config = dict(
    qk_norm=False,
    attn_scale=0.125,
    parallel_block=False,
    init='normal',
    final_lr_fraction=0.0,
)
MLP neurons of a small language model. Each row is named by its layer, matrix (down: output weights) and neuron, and shows model dimensions 0-255. Each number is 500 + 25 x the weight over its row's rms, rounded and kept within 0 to 999. Numbers have three digits each.
After each neuron's rows, "fires before" lists the tokens most often just after its 100 highest values on Wikipedia text that the model never trained on.

L7.down702:528487528454505502515499519515482491506481513463469477495525506516500529467485518519485463515498471487520509482493510489531506495510504493512509522524528483528488499533512487467577452510498489491489468496514502514483439529501516516502512490476498467504532537482504486467499513512547485461535487502464561470474528496505514444518537468485474528481545495485512490503493464451522521514509538537488517507499488550500528496508481463457519552487478438503522508529515524504468491565455470516546478493482493505524539554473451501524507530493520505501525493520493491473516464528465489458529516510483496458486495482483482517520517494533521504513506536469480493490507570472529497496499494514509435521459552467491507512462484462488508475489452533502488518492476499482517471520491498
fires before: "on ", "h ", "ed ", "on", "e ", "h"

L7.down415:490494507505469511507499481535519491527516510561473488486488491491462506479469522468503478500492505476462518488515493489507492572453493538458473511516496502501481501501548482502497529469450526470528520528467514459477495504529476529481509480509519478509499514470548509537534499541465496491508498531514463515509548476463475486518534530505460528501500506503530506511548524534533543517472493477549555516469503537451481475513510498521498487503521505510522542488514495508495495514493489482477514452490523513492524507467482473494464562453494489491496525514457486429465476509506451450515529464482491496514534520489476489508436501494488501461508510494498495490551499495492506463523503512521511540484541469508490536531524501483464483489522523448508485509492537491477539474478497
fires before: "e ", "th", "o", "re", "r"

L3.down271:546506483511523481455499498540493462489478479488526488546504544512478476521453515483491472515511494492479497492528488497499467477481511545500471515498551514494498495496554539520484491537487556475493491478497513494511503514486491495453457448532486504487493538504521538490489484465523506471532495497471459558474536488567490539505545524443502513463467481469461516472528456495528468482495490480542480515527482511478517502482474487482538496464506483477500524497472478518504504492506484479522448499497488527450464522508511538506466479492502509545492509482543503494540543495493487521466454482502532555500481505516494479541482515496509481536501452510521509463511489489502510445493493512473534483487512512516542512493494495560514503462500500496475534515552508477503479504506537
fires before: "| ", "- ", "P"

L8.down74:496526532497541484542503516497485503495502518492484485473484491509529498517477511530492449531509490475500504477532497499496478516550467493546528462492522483497477479529462453473512530485519479445501464444548463499474499488487517524558500496521495485506473481470540434472492511504536496519496481469491482496525513464465510512498488497500480506502538506532526513544497476495486486507485518458511499506539531478529516482532504458483513592474539477489472527479524522541503497520517508466549490485505508490474519462514512526448462493478496503524542517539490543508488490480495495478505506531475481514469528505513499472520503481535495457502498492517481552522497481493500507546507442466518478542469447488509470540521524469468473495485505529483472511461536515516502508512514482
fires before: "ed ", "e", "e ", "k", "od", "ent "

L5.down782:527521488486520506482523515509490488525461515521529467484507470511500524536491523505482473503471493499522564487540485484538556508554474497531495483506464481491515479529561515452532517508524522463484462498507540522488531528461473486481499457457538503521493504510488432534504497483483508469487492459533463521510505499496498536503507476501527453527532476492515522501482505520524454486537495529488523481497483490491539502470468516494468499516493510492528531447498547477501537463521474515510505444502505519533451508498544511536500477486480493502479494481503510488529532533438509449485496520520515505481486500469519529482522480465447416505514527529510501488482466498500508482468504488511495500484494510535554478494510483541497488467488513486494510542525519525502473489477511
fires before: "| ", "\n", "- ", "V", "The "

L5.down171:491557514496488494487536458484495512544482473444530531520557504483491535476503503466500519489480471525504520502475484461535482496479454493470491525476510497499522551518549510480532502502494484505538484511515529518518507539510503517467503461483501489540442504479517491507498469478473511493481499479518419501488439509499544558489525509481458505489537543477514529473534502494527552512507515450501481528517485503486464514481490517513507480497470489506506508519521475481456500456490529502558522512492520502485519463482532495469456515492482475499459466462519477507453470466465504515544526491447513527523526510517480494570541514504482494480467509541484466492523507512510471537486501495470492489520509488530525508487485498503534504513500523505513512509516507480528489490535518
fires before: ": ", "| ", "–", ")", "(", "a "

L11.down634:543493470516509456483537544479516532489519493486501498477492507499516443530502518492469487493473477486557531527517485505510492529522511504492477510466509502461493479468490517483513499508502468498523488516502496476510523517525500519466459509497552485520480512538481473458492533495502484491537511474452550499489489478499465498479485544521488531500552524542464480520522474444484510546519494484504515498472536464513525489548498502485484493510504505488493510517531492518490458529494489518509485487550499493479450498533491488494502463438492523469501466498475489484465519506525492460569525476512471477415529479527529523537516527510431496475498543509496466531492494492471505500492492502516488469427488532514520495542471539510504485489501504516501519498480518537485517535520533
fires before: "y", "y ", "ial ", "i"

L11.down484:501504515513535493499502466522457497527555436498497518461466475500502478482507489499533505479465498556512535495510479499563506484520490470456515511486495501523499484480513495491515541478496492456515560505582462491465504475504542481518483463472558484522512479480498489457481494536514456458531466509500481479445506499511550522486472520498502485509516510482495498447546478517453493489525508515489510529534530517509494495486484528504495510557541501533490519494530532489525533519490477479478497514516529464464507491485502493481488515500485482503537509511478526490461469514498503505494472522475477502483520512487526508498523483503541531465525460549497519522479530485500494504536477538481462502473503484532479487504508492471482533527502492529470492479478423497509550482527531
fires before: "e ", "ed ", ", ", "ow", "oug"

L2.down294:598502504530553480498509498494506464520494498491492520484494518518506518489497530508497466550524462559542544515431494483451487452480485511506463519512513490506511479453516507486522514512509500492464478502487502518500529502505487457484497443521470514508495503483518545506481478485506488534509518482516484503525494535511511522511514503449505477475483504500472510469527506528523434544502480503483533504518446456472513527489469501492531479453496488485544509497439474532489492491508473504532496495544530490470461495490538541518505492479521509526515511496512500475495512505517477537464483491554549474483529444510517463524450536473502514525476507496502510499522495499516489472523494498491461457503506474487495512502499511509550491478497494558484496471453473486477514498527485
fires before: "\n", "| ", "==", "- "

L2.down198:487494496521519497502496504482512453505502506460523511541515470546462497485495523474485497537498487510533499535474471518498480499505465540476494510501485506483514504475522518516480515488498555501461469491544549513497537499498493463442490453513490518526452546500518492545520508479472484527535506500531486536493471469531484515484502523473509509495516496481486561461537499517537513485518524498520502526548497492491523507487498502435500511500512483470474538483499486472514509410552515522539488472487494512429490520515524497500502463460518497546471470477514514465504528530477500489477485468535507502456470527530494522520461502444448463517509485516468502503517496495498486473497506515462494496503511446516536495469522497529529540466515480554493499503466509492493515507510482
fires before: "| ", "- "